{"head_dim": 64, "norm": "rmsnorm", "rope_base": 13900.0, "rope_fraction": 0.25, "qk_norm": false, "tie_embeddings": false, "init": "uniform", "init_std_qkv": 0.0193, "init_std_o": 0.0, "optimizer": "muon_variant", "beta1": 0.95, "weight_decay": 0.027, "warmup_steps": 200, "decay_fraction": 0.382}
MLP neurons of a small language model. Each row is named by its layer, matrix (up: input weights; down: output weights) and neuron, and shows model dimensions 144-239. Each number is 500 + 25 x the weight over its row's rms, rounded and kept within 0 to 999. Numbers have three digits each.
Before each neuron's rows, "fires on" lists the tokens most often at its 100 highest values on Wikipedia text that the model never trained on.

fires on: " 189", " 188", " 18", " 16", " 13", " 187"
L9.up1699:467482492468497483527515502529528454475512485485476482481481486512527509472506520484474521488477547467542474515487506487484558472525454526505536542526498495531469438512463510467475488505497553479533500467518493506500485477495501514527488518489508512509504505505523501510471514529468501545
L9.down1699:509517496497496506462480542478564523497499464483503544533516510501499486483532515534486476501503532501462506497460486508487496495492536516432512524514511483506491467520512523515518517493471549514497441501480498527525506487510426514532493505510486528504513469510517485525515509512496501521

fires on: "-", " in", " E", " St", " Mon", " ex"
L8.up383:483494500510530504531500517500502475531498524492566501503527439460409447517502527519482473462516504496510474486503454490504486514532553552495529498503502523525512540521477536502520463501513529490546490509468506508538470515476520523510521479537499527517541512504533497497504492455519501503
L8.down383:518463522527516515465538512523472514555523480523523531477553461495505469516518473553534502492521464498518497491498493434471484474506565519521495499481495480513491506516522507530524499509454530497523522510513478451491500509533501505470471462484510521525501498531523491525522510486447477486

fires on: " p", " P", " s"
L9.up257:497452498495508506489544455511484502503543450524511510511492500480455502533512479409542492514533515530510520502418529474526529491456503447501496533498521468517498507530515523525497515540458541501441515529475503527528499528529472488516468523530493469519493518462468521522487478497521495535
L9.down257:504504480528492499503450519492527503464510482475525507499487515532517556492513533509508520494502490479576484475479460484481479486462504518510490492505503496512478513540440499525528497489513567497492451496517476474524515477517490481473499502536505481470503481521457494472475478508489504480

fires on: ",", " rel", " dec", " G", " fl", " g"
L9.up788:504498497452498470538533477494507486467513505498499515505500482459496464512498473499494545474486474491515517450486490500499479501565505545510498485496531503502488522519445504469510504523482489496508514476504538520438469488494492543556494531496491484479523532505529526500534516498516473498
L9.down788:508502543499537493476450502568534500468520444505556507507505471496494458494521525515515513520485440506526515501538505509500513498509521522515580528556496516541495488506497505487467502529523508488514501498508501489487468519474503509477487470509481497509506506515528560470494532553509521466

fires on: " his", " he", "ac", " she", " her", " |"
L8.up578:519507459485512524537512477500466506514507472495507556488500514478435511535537525524474465479507490496506509488535535530527501522531520483463521515568532500522526437494479450491525495526502482502454533481510495488469483523503536489491489503516477531522493498490487494498501494537469466495
L8.down578:436537514461503515514499478514501484494502541522483505511469528486549526525482517536491488502481558511516503562500529506479441500522491517502565517542507519509473513463484471517505480469454495509469504496481517489505540514486471511484488519500487454463479504528504496525505480512522497495

fires on: ")", "ection"
L8.up1908:475483522518489466531482513538497469501522491539513484511475520469486515461476510511509482479550491536478483512489537484535501531520487506512504512514454495508521498494458490493484536524486500537462524499525488514487450473477516507507521520534579453526525463453520556504532527471515511505
L8.down1908:490481494468489471451473483517524492515495483511487483483507486502530484484534520491508470519477534485497465497518507508469501441489497493512526498488480524514483518515471518516531499490479490501492529451476539467531491507508439496452510570457468496512524486548475506502483494463495472478

fires on: ".", ").", " the", "gr", "ham"
L8.up1413:452498478480482461518488466524480472522505504495480476515524505438513505531523429522508477516485529526458465500491520505502487509500505546503506512504505493488492479487500512481482460505532483485517508491509497495494492533488569475512538499509465475457534482477465497508487500503492526547
L8.down1413:519457488508507535494512504467514466491496515480514521488494534491481498450474494511485504528527470483479477502480522505495515468499479495524487509493482457474498512536534482484486482481509548492482504493515511553562467472502468526489492473498481500505489509490574497522480495477513529478

fires on: " b", " the"
L9.up323:534474519525517468498525423524494496531501546563516486501515518469494446512472508512483481519457506485513538527529483516518490484494528472487492496486465514490544492538520448517549480531495498498500473485531511495473483517525502489436497529489488465495530540500514500472520489496474542498
L9.down323:489478519468506524488512528501492472503484500444512517491554498513502520503516507513500547509465496537509494460453511514536479541482460533494527535500532439540455499476535504551497476505475490492520488441519534523498557514480542512507507508535513474515472528487476505463504497501454510471

fires on: " re", " un", "l", " rel"
L8.up1430:525508508524472521534484527539466477479486501480471499464514501487498486491484507517475482548512523508463492512471451486548497444486518491496505516526543499472487505493526559451534512535491458497498468487461495524494519488488527486521521502484529547471505486516509521541502515483513550496
L8.down1430:538534526569497519569531492503532486492482491496499592508510491508498522485540467537479529500478463473545517443505479501502556493459500446502544550491542517477523504487525496512480512514509459495509495510485517508475502521490470470511494460538527556502509535503492578518491497494496515462

fires on: " g", ".", " rece", " G", " eng", " encour"
L8.up1902:536511489531500491470569494488509495491504551491523500557498466489543520515463539470520487528488477480509549465469483551494514529481526531474487478538512501459494524478488476499492467509531514513521496504528506509446455477484479519480488481537463473519472484485501480502515473529496488511
L8.down1902:480524494512530498456567494489491499493461528503462530504485500453514533519519524496498534517460447475479508455516477494517491524465528516497525517516485516547446503522507487468513506495477487546491492555485457496500499472480488516515504507464503462470513477509523555458506468462497459496

fires on: " th", " re", " con", " and", " tw"
L8.up1611:486479536485470508489500492505506511492486522507489504516495509494484484489462476487467461489479487471457520507521515527495494515554520478484472527507520435502495544509491517452488485504481503442539512462521519511498515541533548502523474512475475506526520573456498554522498457476486528531
L8.down1611:499459472505524510559520541490536520468508497481479475510476483504489496507501509521495530493492542511446471495500516474495527498557489498500519474510522524477488462499532499533481491479504528499556492490503507495499490464536534520456546510518548539480511538511488508501505517500493514477

fires on: "-", " \"", " O"
L8.up1907:453469481544497495501535503464483486497485506495556505509483511503497510470493523548483477446486517491499468485459517560532501514467542527483498492498506523511541526505542464463481509502532465466498499519539443465510472522467469471503520488519508515488472527505516538480486484486464485513
L8.down1907:519474487502474512490553493474484483495476532506510471504498508470518503488423519509570453512467514488516511483544504487482444484529462506498485508521478503539517497475502486501461526514530522485501530509519498482465513469463501577492472500488500499476517497476475473460500513497512485480

fires on: " and", ","
L8.up98:532499457500524470502464508461502467484488499506502511476493526509493522497512530518536521495496526458519477495481508480477468510508547451497491484504502468496498487521522487485528503518493544492484510507501505519504520489518475537469510480483534444494415511476493544516518460555505513508
L8.down98:481521520540523548443494473515510534499498545471517471534454478506460542494491470474483476454489434502487500508509503497511471504499510517512517464492537542520502490519478541510483494496533466490495490503508509510500505504532523464554506467539439509474547468499497474491510521529500537439

fires on: " be", "\n", "1", " h"
L9.up1167:517460480471536450502482484465518519546459507505484455508473524516485558508555489523486510478497484516480533508444489459523522521513497546508544462563530498489499538520486482491448509513518485492492532494501531553460494530485512529521494528516465511490510506473531487489493499479475468501
L9.down1167:511484521501476500485501515494506512461519494466473483490558474495494513453478485466470483510498505451537532507534486509488489468490535446504551530508463486474570511478535459491509485508507486516514474494494522479523509487515499532555499516490521507457506503520516487497494534493491531488

fires on: " out", " w", "w", "as", " k"
L8.up1723:500511517515488480531553467485495498503475493450487537494523457497472462490556440495507510492479474489498504468518497450519529493519550487476487465524506540516526546495492524497488551510506519493471527520515451477512513487519478514508504512495539528524527538487484521545557506481470492491
L8.down1723:542488543498442522524514508510481517483458528460526543506508515483525547484508472555471503472504511529524515476519513503491518478513539507483549551487542499493502525478485499515501514518510503520556484504480500484509498482472497464523497476482520500516493502490468523493523488539524473495

fires on: " V", " v", "V"
L9.up1018:471488504499479492507539529507515490491504537483500523521504528466471452506548546551500490496539480454502536499468478501460480513520520488486515547485458450497481488477544516474504515434520510520515436481487489486494459451536522500510512491505489489533502500539546492527518483488500490487
L9.down1018:465486470503539517479492470517506468538507541546510484535462472470485498468529496470463531490473493494516513494502460477519493482500535498490515477542500499522533517465493470516539447497460465479474517491516491515473503446536503471521496488539505515504445493502525481518448477494495520527

fires on: "'s", " an", " its", " their", "'"
L8.up85:505518506543521454499473498511507495505547476477501570467495483525467430493519531499489509514487516502512492492476480511542486504503519504525510484492469477513482472442511544515538521469495495512514491515446505500486475522479503486494501494517491548540499521492516482506519516462494529543
L8.down85:508461496477469523557469516480504533531464470527529517534535490509529535504468544513522500513496491488480526496487515507514496513473481574475498489481542488516523526470518506463484514495551512520537514493488507506472534488483522510502506490493466420492490510493441495529492482497512506472

fires on: " St", "st", "St", "est", " st"
L9.up1863:492499493514497507523486558509513491474463493467519531543473504475549525497460525486525506471488491494488533499517481538501481537499508506490506527518447534495480518492502496499514485513474506533502510506485483519496475546480487507503492502518512503466497562476483478480521513532491457515
L9.down1863:521534458468501505461512454503446502527478448495530480541541498491493517513508495501470499559511505477524439532461554481473504503539504487539479456491491484532481487477472526491488479475506456510501465492531477480470475520492501556506512486529500500489448519519473520498503499454486475470

fires on: " R", " r", " while", "r", " and"
L9.up645:485529450496534435499490527504479487478477481515431508473541529476514509517471529478487483459490487489503514473494501514509512521472523497456493538526481445488494476506468480479537491501509508489499501479474519468527502486494476483505501470503504485537513557484510534522497498490500504466
L9.down645:491504490453484516423470509514517499503514505465536512500522524463503537475500501529521507515496511498491482549503509491507549490499496525492482481531513492527516493538521466497489517533533510481518484483508497517470487515542490454493493525560479494504461471510501534528488481524549534549

fires on: ")", ",", "\""
L8.up1595:481497548516530501496529509534534484470492504482536498494514470512500538474509477467526476496509446490450512533519447503489480558489498478496532513497502524506491536453505497504488551485502491500495502489497533487521493492532529532498481499556540471482530511466472526491438510514526458483
L8.down1595:512507482491498493539497503533468457470505494521489536522491471515518470495523489495520508498498513530526485502495497476513542439487469476477509542487520526467493510492559469451529497481528488506515528501538457497503532470512500470493540550481515514510491466501495510484486520477514511431

fires on: " his", "'s", "'", " their", "ing", " its"
L8.up1824:528511482553482472499454476516513458521532486533528487547513493510472460487474492518462495502523504489521559532493477505504500493513511499533534455525561487495523528525497493497511475523482478532533478472538527475455471512530485463510504504487520527526466500513524491527511485480510498489
L8.down1824:470545468442486475471550509503530496508478507511478535506506534509491523531489524501519521481444519467470469503492541464503493481502500525499486494507461527525501503475514514485535512456572522531492523533549475509551561483500505527543477524499452491504532494511482487539516480503495468512

fires on: " his", " a", " an", "ification", "ing", " legal"
L9.up456:487534462432495502467534500449463489477508482515470477516536520485475438482526485506526530529465529484511491546514465514477500528506476489467470469515517527516525518508531506468493479504510466500513454484506526470519526487499508505482492482492539503556515539529486488542493481477521521501
L9.down456:536477532520479464486459509511544503535481512488466493495444467550466530517538501503483494503482477527494496526484514526432493499526537499508496492493478464483498478524454498512544506485475512510462540498530501517483488537519525507577471502500484502475506479472511520501496509521538485491

fires on: ",", " and", "),"
L8.up1345:531498503452496517521484489489499485499477495467508505510458525528551485484457503497506549505523522469474482505531482521506527498515454508501534525527471492539474524508461544459531500465507508496464518482459503504473458502491500546508525560517531501507438509471490496476542486485514507481
L8.down1345:455494506497567517501473515535511500475503504534501490511501487476482486520541491555483522503472536558491513458447536525548492509484493545489515504467518527541508489477544541494517512514509519517496468508518508442517507493485449446494486460484484503481513463467497488496487495530483502516

fires on: "s", "on", "g", "as", "ers", "es"
L8.up601:543512506522525446537491500498472511502466533443466463471506468503509503554451498501474528519520502519488510504514509528482494474472516514483458474557480498533468505483487486538497502485529512526515514512544534518499506562555501487525481492482494515508508473509474479492513504496501511492
L8.down601:499478490480519517416477479486429503522494495521504533504528475512511453495507494502494506500492503498527507520483500488515536499516469497516531433485526487478532505511490520519511477494476503474499508457522480499486485506498457518514494513453520514468459481449533475546489484564494479495

fires on: " 2", "2", " 3", "1", " bas"
L9.up1810:456495548492545506511521494499497511501502478467506494490477514444493516498516498514443473470479553521521470482511532500483490501540550482514468481508473511490545512503503532479454479495453484521499532498528465524461506501513530486547513519486514454528502529468476488489503492462520507505
L9.down1810:518512493494498499465511492515482563510515529477508501487490500505465540528498529525522517531521516495514506485525528485506498480476532541486459450515506503500496518458475504495493507479498508491503525465486499470475525491510495514534504463556509481515511504465513501490544499450523510476

fires on: " Met", "st", " met", "est", "ent", "St"
L8.up519:470517465472524500504482536510527471509471509516504463537492480454535455540495473488528531516550483519494486487488468512434542517507495511553559547516491528524453499464504486477530489494513483531495495484501477483532468533548488513491515485534507467524492526525526510496445540493475534528
L8.down519:501562494512467490487498492502524502486508511483527456489540518506488481510509469515500518486489479510513515465515506457481536496549460460581500492506551486528495461442482509500517536543527528543482508532514466492511500483534504512501511490471498493503506509544479489508482508514540506472

fires on: " L", " l", "L", " p", " P", " cont"
L8.up1867:531500502518530534515517467489497466482482470501497471498515480467534512497535557465534494512541435482506510502481525562514526481476466522480491490519517500493526508491506503527487441521479523452502512472446518486534527499536519484454468478522511474492499491486501494510492413512524443518
L8.down1867:509462500554455487532489509507549492485489471511467448526495477539505486485496530476482508510514529481502497506499549501462496526504503485524512466538497507535514549498485530485508524506503474528501510507497515521521488496500454487535503437479499516492514484476497479515495497500526509484

fires on: " h", "\n", " H", " s", "h", " car"
L8.up197:491513460488510462472497509485513516558487474490498519496477503459496514516492510463491496491541451477482506488509538544505489487515550476441506522517488491448455520500468494491497492451504490508463515488475474530500511522464516478496485520526514482517480513482496485486536508476464539519
L8.down197:524524511468471530546506496492468480513488497519540512508561476527504498498575501509493463446517536536498471501464455504548509522495515484491511479504528501501527514469519536454492463575534454503490484498494492524485441572561524518500562465499498501545499520490495498516519477489523461514

fires on: " C", " D", " N", " d", " h", "N"
L9.up1137:491489465492514491457505429518447477473494511509495533510509483443447498531535479475470507535474489483483510500460522503481523527496458492486474487520491500505514473517492554496491494455474519491510498479480533481524512518463483502526481481535523493475515514477534537499506535510493550510
L9.down1137:474480519487505485445473492509482509524515508483525486484531532501520501505494522499494501508556522536505535487470458501525453502504522582464510510532498506496525484516499511543526480509506527479506513468474511484498472509528496465511496520491489515497492503495485498469508490466507502548

fires on: " \"", " '", "—", " (", "\n", ":"
L8.up1770:479506492520465508498487482489492555508511493504507470543502459486507464524496545472526507473513516478488464539504504482534495506531515545451484503513524531543490438521513530477491494474500521527448505511505510486447560497508516495491411465509559460478488498483475456532457507481489518518
L8.down1770:485506460540509493374500530520497489492516499539503474479481481502549476503513467534468492463510532494512463521502512492526476522523519511499507539465498523473511465506535538509513508483504471522488489547502510484511536507514480472519557526479544516511552512526519475493530493514521508455

fires on: " un", " f", " re", " e", " d"
L9.up1987:508473538437492515520499543539504556489531469522535489479526529525489469511464522488532538553481499513517464513500470497484502522474450530486520515550536523471548496501538513516517549544535507492494487501502511529521479508515553489457480529506516482510499515494509535511511508490497499505
L9.down1987:524535504533506452512483465485518503528477481513530504487480525513453509541460522534450487488501511469477520441486476518501485506532469448494486503480501467485517515473499497516506483462491483478497482552502489483532477477493472493482483527514488536507555528496534503505482498491479485548

fires on: " in", " |", ","
L8.up462:557508453464538516492508539485509520499480484449510536471488506524477540505465496483500524531422488496478485485466511480512532512503496497480468490540505516485522441483482538459483511519496468489475548510529482498504479547494504494464489542514492532535480500473546488535471507483454510498
L8.down462:493512493492480489498470454509541511490530495489469483515490509479504532509514459495514460491548501454516482517478485509509528495524513494497501520487479509538530552503480508544466444481524467502507496469465526443528526473511508553508542517497505502516485526503544515523503512530529493512

fires on: "r", " Pr", " Gr", " Br"
L8.up1672:497480477478514534485521527518498477498517536494444504525516524485480468496512514524520543546463509435509487500457490476483495477514537498538468524524547487473495489511487481457511522488509513482468497531479470479507532473496530491515448501532481507480507480505523506468521511516472505505
L8.down1672:519479525507482510528516516515502474522498489516484496533528497501502528454480511514509477522492508449523477436523508500507507454493513507497435542478494449480499500533500514466524447512483479448500475533492448479485483488484528519483479463538473470532489501494471487492474517531515511478

fires on: " m", " b", "ab", " acc", " cons", " M"
L9.up82:505496499508530504481513455505522488478492533511542469553546499476493513516491458463468477506434517527493481502487522545482446510491505499496505545527497505528507455519522481518450505509515534469531485524492506507508546516492465484485483486472496462463485519495491447510480493497487535481
L9.down82:549480498534516476455563515484477480544505513557522460483553476542457471477477508475478485497539482509498495516527498549490495546463494495497499519498493472477528504495548502490522497477513465495513565466508526500522493494540477502503531498495482466490506446521491497482549505484517484492

fires on: "S", " in", " rec", " re", "ing"
L9.up1730:475528506508514497502468540518504518571516520469480520443520502458495426509423495534502513483506481498506472542526501498535503516491532505537532493519489532497499531495468542509516497498490499484509520514446470532481512492479511495468525498477539559547427487473550486497505539519494484480
L9.down1730:496502493513484512456481503490497522524522484513487523478472445558497469492453511466518516560505529479500551487450466501509487541495527487558514508491490494512489475491504511500501500488491509500496497538445531474482488527524498542502573445502510514507525508506498470539514527496505512540

fires on: " f", " new", ":", ",", " c"
L9.up1685:512490519543554518448506529489476464481519505492521532531464508515494483512483493531494542469487511492491488502458485500513498525467500491496480521473484455487462521542514478490490576491483514504493448516518482517513464464510515576489479475511479463490472497535522527495500470488528526460
L9.down1685:492505534478443508460501447491525477499540508485509508517501509504476534512506526492490463515526494543497509479533500535482523503524502510515502535502501523508538490511517516534520502480508533506498485495487523491495556525487531504510459509498513542510524475517470475519492548485399453501

fires on: " 18", " 15", " 16", " 13", "ra"
L8.up467:568485490484473522501495493527486484499542511479481469513486485475516504513529509462474511476527501515475501555492478489493551523504527529485485517525526512489493472486499491489486472559459542483494497507487530535453560524527532525485459504453518488512468492477481488436498526484461526492
L8.down467:488475476509507490468506529494540533497532490495537521492527540497542462516507533528553480489496525492485520524522469477452495483500482519509508503508498552464553477492489507493468490461546557528536497436507509471473499500507447539471492553492487532475553543525516446475507498475540516534

fires on: "\n", " w", " W", "w", " and"
L9.up1868:467471497513516470503529473462512481510502476483507510473529510521464531546501505497550494439474516499502494508502475472560454494469516451479516526521534522477490558499490497483480502479511474486510514536473542510486522493526552485568516469479502499515506509491519504528534481478501460485
L9.down1868:527482475521514534457493503530487491457452471516508543476497495530502456495469539495458540544552552520485570490469501502527484487512547535533482477467476453520469471516488530464511511533490518526529527515487520490496521511513478502500487477469486501538518493453497529490498459509525489530

fires on: "r", " Dr", "ol", " dr", "ij", "ä"
L9.up264:494535516484492534484488487453512524477496533534453494504525501465455490463433514523466518484499466482490466477467516536500470519481487498500495529497517526516530504517515507419539493466499486494489489512478470477469470502498499505477455521471459515490512484517505472518447475575475570492
L9.down264:470500505466497532401530539487510517489461508516511467457506522483477528489472542467485504519528487504503511498446492489519487459542544518494532506490467502503435486494480525524509525479490509462487459532532493513482516441509510498472469497518478513498508539526496524511482516502477506467

fires on: " K", " S", " s", " H", " B"
L9.up1066:492525486519454465487510554509482472498505482491527483490496531472502503485518497482505505493485497459472484500502509499570475521519518522470510505515516474505548501502461520482491494500456504497489511508461521512543520493485482519487537462477532490489467519473506521491536464468501504580
L9.down1066:488489517502507536491539476494464509536484528520478485509513466559512502527526461497491492526515454489514458491509506473549470532491550488497514486495477480520488479494470504501529512513483498516505500522438458462499494480471473484515514493505479541478499501494472527475485516503476480468

fires on: " Mr", "A", " Dr", " Gr", "r", " Ar"
L9.up1453:503465489468509467511523467456489503490515516512466478525511550487488519479520532486538520504518501520488535492513503521482482513500525484522483555485504532506556560505504517473527548504498509499498462514483538520486488494482487483507490461480442465478510506505523507460509511502474494509
L9.down1453:498505492509489503466487500480500462480464553526422487506547508508544536485499529482511458491489547475520537479521506488452511474504478469522537527503473507541497518496508512489507487510494518528479502521460507477507526501450482508466498527595531498490477540501474500484492554524486498535

fires on: " \"", " November", " May", " E", " In", "-"
L9.up1897:489528511527520463484528478476462544492460483511537438519494492502498475500530496500510483456513514518463460500466489520514499453514474504499553505512500455485540478516515514492509469515497518484511530505498529453504495489492511518470525464516494484530465476518531480513532487495505481519
L9.down1897:515510518511497503407509485552483488511487491489491528504490525468534496509455473520505507497559501506468523505479491493521499479516525514490517482424484507528495500494466518526491473505488495488541517514471517541538533537485539487487510498498513509470464478479478485500508501482519500508

fires on: " the", "."
L8.up1442:487466520477503487508498480510486487459463527502540528536503494495463479508498490509520496471484540536512508514479499513535467458458522498507499510525511522483512440486506537479517485525529499471518475488506482530508483483466513496511479528493534480522482474487434540499476500470513486492
L8.down1442:521550554510457486540499554483516465507521530534487472494488505490516462481465493482503476516539543484488545449517492475487508495541486465530473494483534442537497506480474483479470482490518507487507514510526540532522476495483481476530399495475480524529464525496500515513511486486527508491

fires on: " N", " st", " l", "N", " T"
L9.up1896:474510488484505504515484492551484515509471455516513474534521525507479501526503497466460508508489532513465507574494511502489542504494507521478534508467490495482496482535479542518506479482461545471513478464489519489465477509509532502474549548478496507549452498507532492524488513489531564480
L9.down1896:524489524517549493496501492471449476503481523454518535452461471494477501498461533494564510526486474471492435483470492490507472491466465517530475465507472443485468527488508463533486475509552461487518530494533525484486482497533511476488487461470455501464522525516542492472488518517479460499

fires on: " V", "V", "R", " R", " |"
L9.up1769:497467490497518501533511491515506485511490501514481475498470513488485479509481487519516527478487497452503563450456494476463540510498499477509525534470484502498517535496505478523517505476488481520465494529448536465486530450462506530490534483476476512490467451447483501472521520461517509468
L9.down1769:466513520527519498515539506518482541496521499504479488461502519500511527498496502496462506481498468506493502486484494507497499453482541477497491496549451506505521488460488516479511464477514487556550492474505475510524518452538494515545550489514488465497499520554470513507529482517494506558

fires on: ",", " where", " which", " as", " that"
L8.up916:464507465462496515514472483504524495515528508475542531515496530451473491480496508477473525487506491490472483554491539459537522502535477484475519514501472496559433496515502471501523524490512472492484533520519497478482484473483502478508487479549495507490497519434508466503492476544493519476
L8.down916:504500536459524549512534511478499480468539485487551499511509532490530499521487536482466502524508513481501473495436481497479501500515476504454512526507514474471476528503487462509540473487499524498521527482537488510481502492500504522496519505478494498529502532484508498462496484468541552458

fires on: " a", " d", "-"
L9.up537:492498527532489462517513525475539508496516478494519537516502515512492544458528554489502504517495501495533486500509469505519518508521535515483494484538488583472547507508461481501486513489514526477492458497526549485517477486496505485516520499512511550514497490503517530551509513464534523503
L9.down537:485474450494490529479493446563460489515499500493484517443488525526487491488460478481491470482506504498483507487548501456441450514527493469492511544493542504521535548477521523480464489493474466541539522529488502488453527473515494476517456501518512478492445511502511491458498487515490485501

fires on: " a", " (", "s", "A", "\n"
L9.up407:468483480491500489529481516425495498531500486513482512515486494461499494513481519481508520502479444495523475520516490509561501504545500476479518495526481509493524530473514518483492505511542481518471486470495501520492534491498557512531458502510491484485485525502515502523454482487540488479
L9.down407:518510540529463503398529515503519538535484532509526507502458534571483515523517499492456481469505486469523529490507566502483474492495555506489528458498500473489490517500493509530507512517479483481517505531557488485522501525513523465499479512530493446519552485554496493473550487473513508501

fires on: "-", " well", "Al", " Ed", "is", " Al"
L8.up1120:463489507522480493474522525481513497510527512504521511500504508523488479544513492539497443497544506529476601526489520526509505488535498508529479441484490504477478478475530483512500534543526497479492454490537493522502515503486558524493505524498538517495496495478519482537511488440498501482
L8.down1120:483472476476490480497501507499487516450430479490490496509472489499520474492525471513527482505533506517523503483522499503445472471477486549502496478522510499513532515487513469497523485496521490498485475489506503535570500488496494485505534524514531509521428520501520515458490482528500510493

fires on: " the", " Ad", ":", " N", " Ra", " Dam"
L8.up238:483472481499499481458498489497471489480453518529459516506495483498520501522474534511502480476465519527532533499495509534516522492504522506521500485489493481490506507525490441490520530449497498523493511460538512497508511551493505520471509484490484476485453444530499463509512492491509535541
L8.down238:540522540548524498485483547509569501498517489536548511555521474496536478495496493514473529495535495495518449470513465517503489499504487512505481499508473579505503487457519498513490489521435509535486495504508508497462478482521487495483529448515541483487516533477520531499538514456499490481

fires on: " d", " D", " t", " inc"
L9.up1473:501483510508510491502553497497491502483519520514556495489535548460462471511557513471478483481511497486489523537508467558488518501512486488530443469504485488520518496453488516505519488526512515482521468532475535471483515491492496464520501487494491509516517498487535508543481489534531473490
L9.down1473:508470488479486531465485451478484526469520495545522496538503485460484468531483480435503481526523515526530516487497483515514510551472491466483508482471492498463518495481469449497479490485509535478516513481521491539494519481500486504500490487505508472468513481468462509507497531458497479508

fires on: "–", " and", " j", " g", " or", "ib"
L8.up1274:510547473526474475530478506445515456472475485497503513528549475474500519484492486493522469526482501462497507526461511502505456495523490496482515514515529491552497468510476441532526511518519521519523474506496501454497479508538443524501453510549509486511456513495499462497488501539489457522
L8.down1274:534489462474470522550504462470536504462478521467463482516502466524504504521524467499481446492505554543524521510470548479512495439536529486488472488492490538533477459487503491536533529512487501534539506505465513442508509503511454533492482496467486499472503484504464453432528509517485536524

fires on: ","
L8.up555:510483456494499543502488489508555506533478516540543499525492491504501507522511413473543519461498517499467535526527552516491513522470491471503488499482437514524476477484477519496504524510502512514498491510549473509455522499497509517512504470511516495482472485536519474509499476514501461509
L8.down555:484478492496449499490476514480488484479493503503481501491490491471529523501513542528467521500479461489515491502524485477487512503502499516534523504548564500537494535488552490540510471491498499499523457463429501481541509463486490510564474540461514466528533541469499513528484509465533534505

fires on: ",", "m"
L8.up1619:531532519505455474543537507514444460501510502494533530531505483484480541507483463479493506503544468509573525528492470504499478452534472487491552512499536507554498532515528495492497491463518465539535489471470508555444479539480483557499505499495533527500488522422521501510539499521517537526
L8.down1619:481571486484526507562483534523482529501515528514504472516543501490524465479525498524486506568515516523474514495553496525490524461475495510508506489490499530519429476492537502483524499499476544508483508503503495459506508520485511523492490535523491491511528493531512465520458483523532512522

fires on: " Al", "In", " in", "Al", " Ex"
L8.up684:486443428483504507504505499489462492501513528471479505518500508461448507499493487491535465473530502523453500505541533469500453465478442543509519488543489508514487496477524506492490477496519505503526512489498491476496527521496487527491472520533502505503518488513535497564515463469487479446
L8.down684:538452481500555531478473506505486532502521507546485543471527500523527508483485542486483508504500513553474503463507456500453489495508506503490516518485488506499489486448500500514552473513547487494499482470499495500504485473501497466493486529534520493504484482473502487516530502515487520472

fires on: " ", " reb", " s"
L9.up693:496544486514528504505540493560490521563543487461530492464503512457488503466462488512460491514508506472529504543464561521556547531523469508512498518513478487491502512502472470535532514500469492495458498481490533496483473505501484495550499533475529474523491455468512460451515517508467482503
L9.down693:491490487520509516511525493501510496448478485497433512512471510531452511470518522487489477501511510480523544517528453492477494506464526491447507504502462489451470494481520484485497495509455480558461509499517501531551460489486490505546511504494489472496512522517546507515486475485479451502

fires on: " ", " (", "\n", " t"
L8.up307:508480517505472488504524510514489528528520538474528505563472530472497507485509508464500496484485493478468480500481505514498533504503504483528488500495509496465499501505512491550481546455489464459486509514487527484491518524521506533494509521536556493508508503500507433467453483560510519518
L8.down307:522504478500469485479495539533465487480508501534496519518490554520509543492492484516459462481499507496525510548530489527508516524518529520531515505504551436498473558480487483533467483528526487471488520506478525509495511514488507487469468492485514547514512521465471486489486523512483486468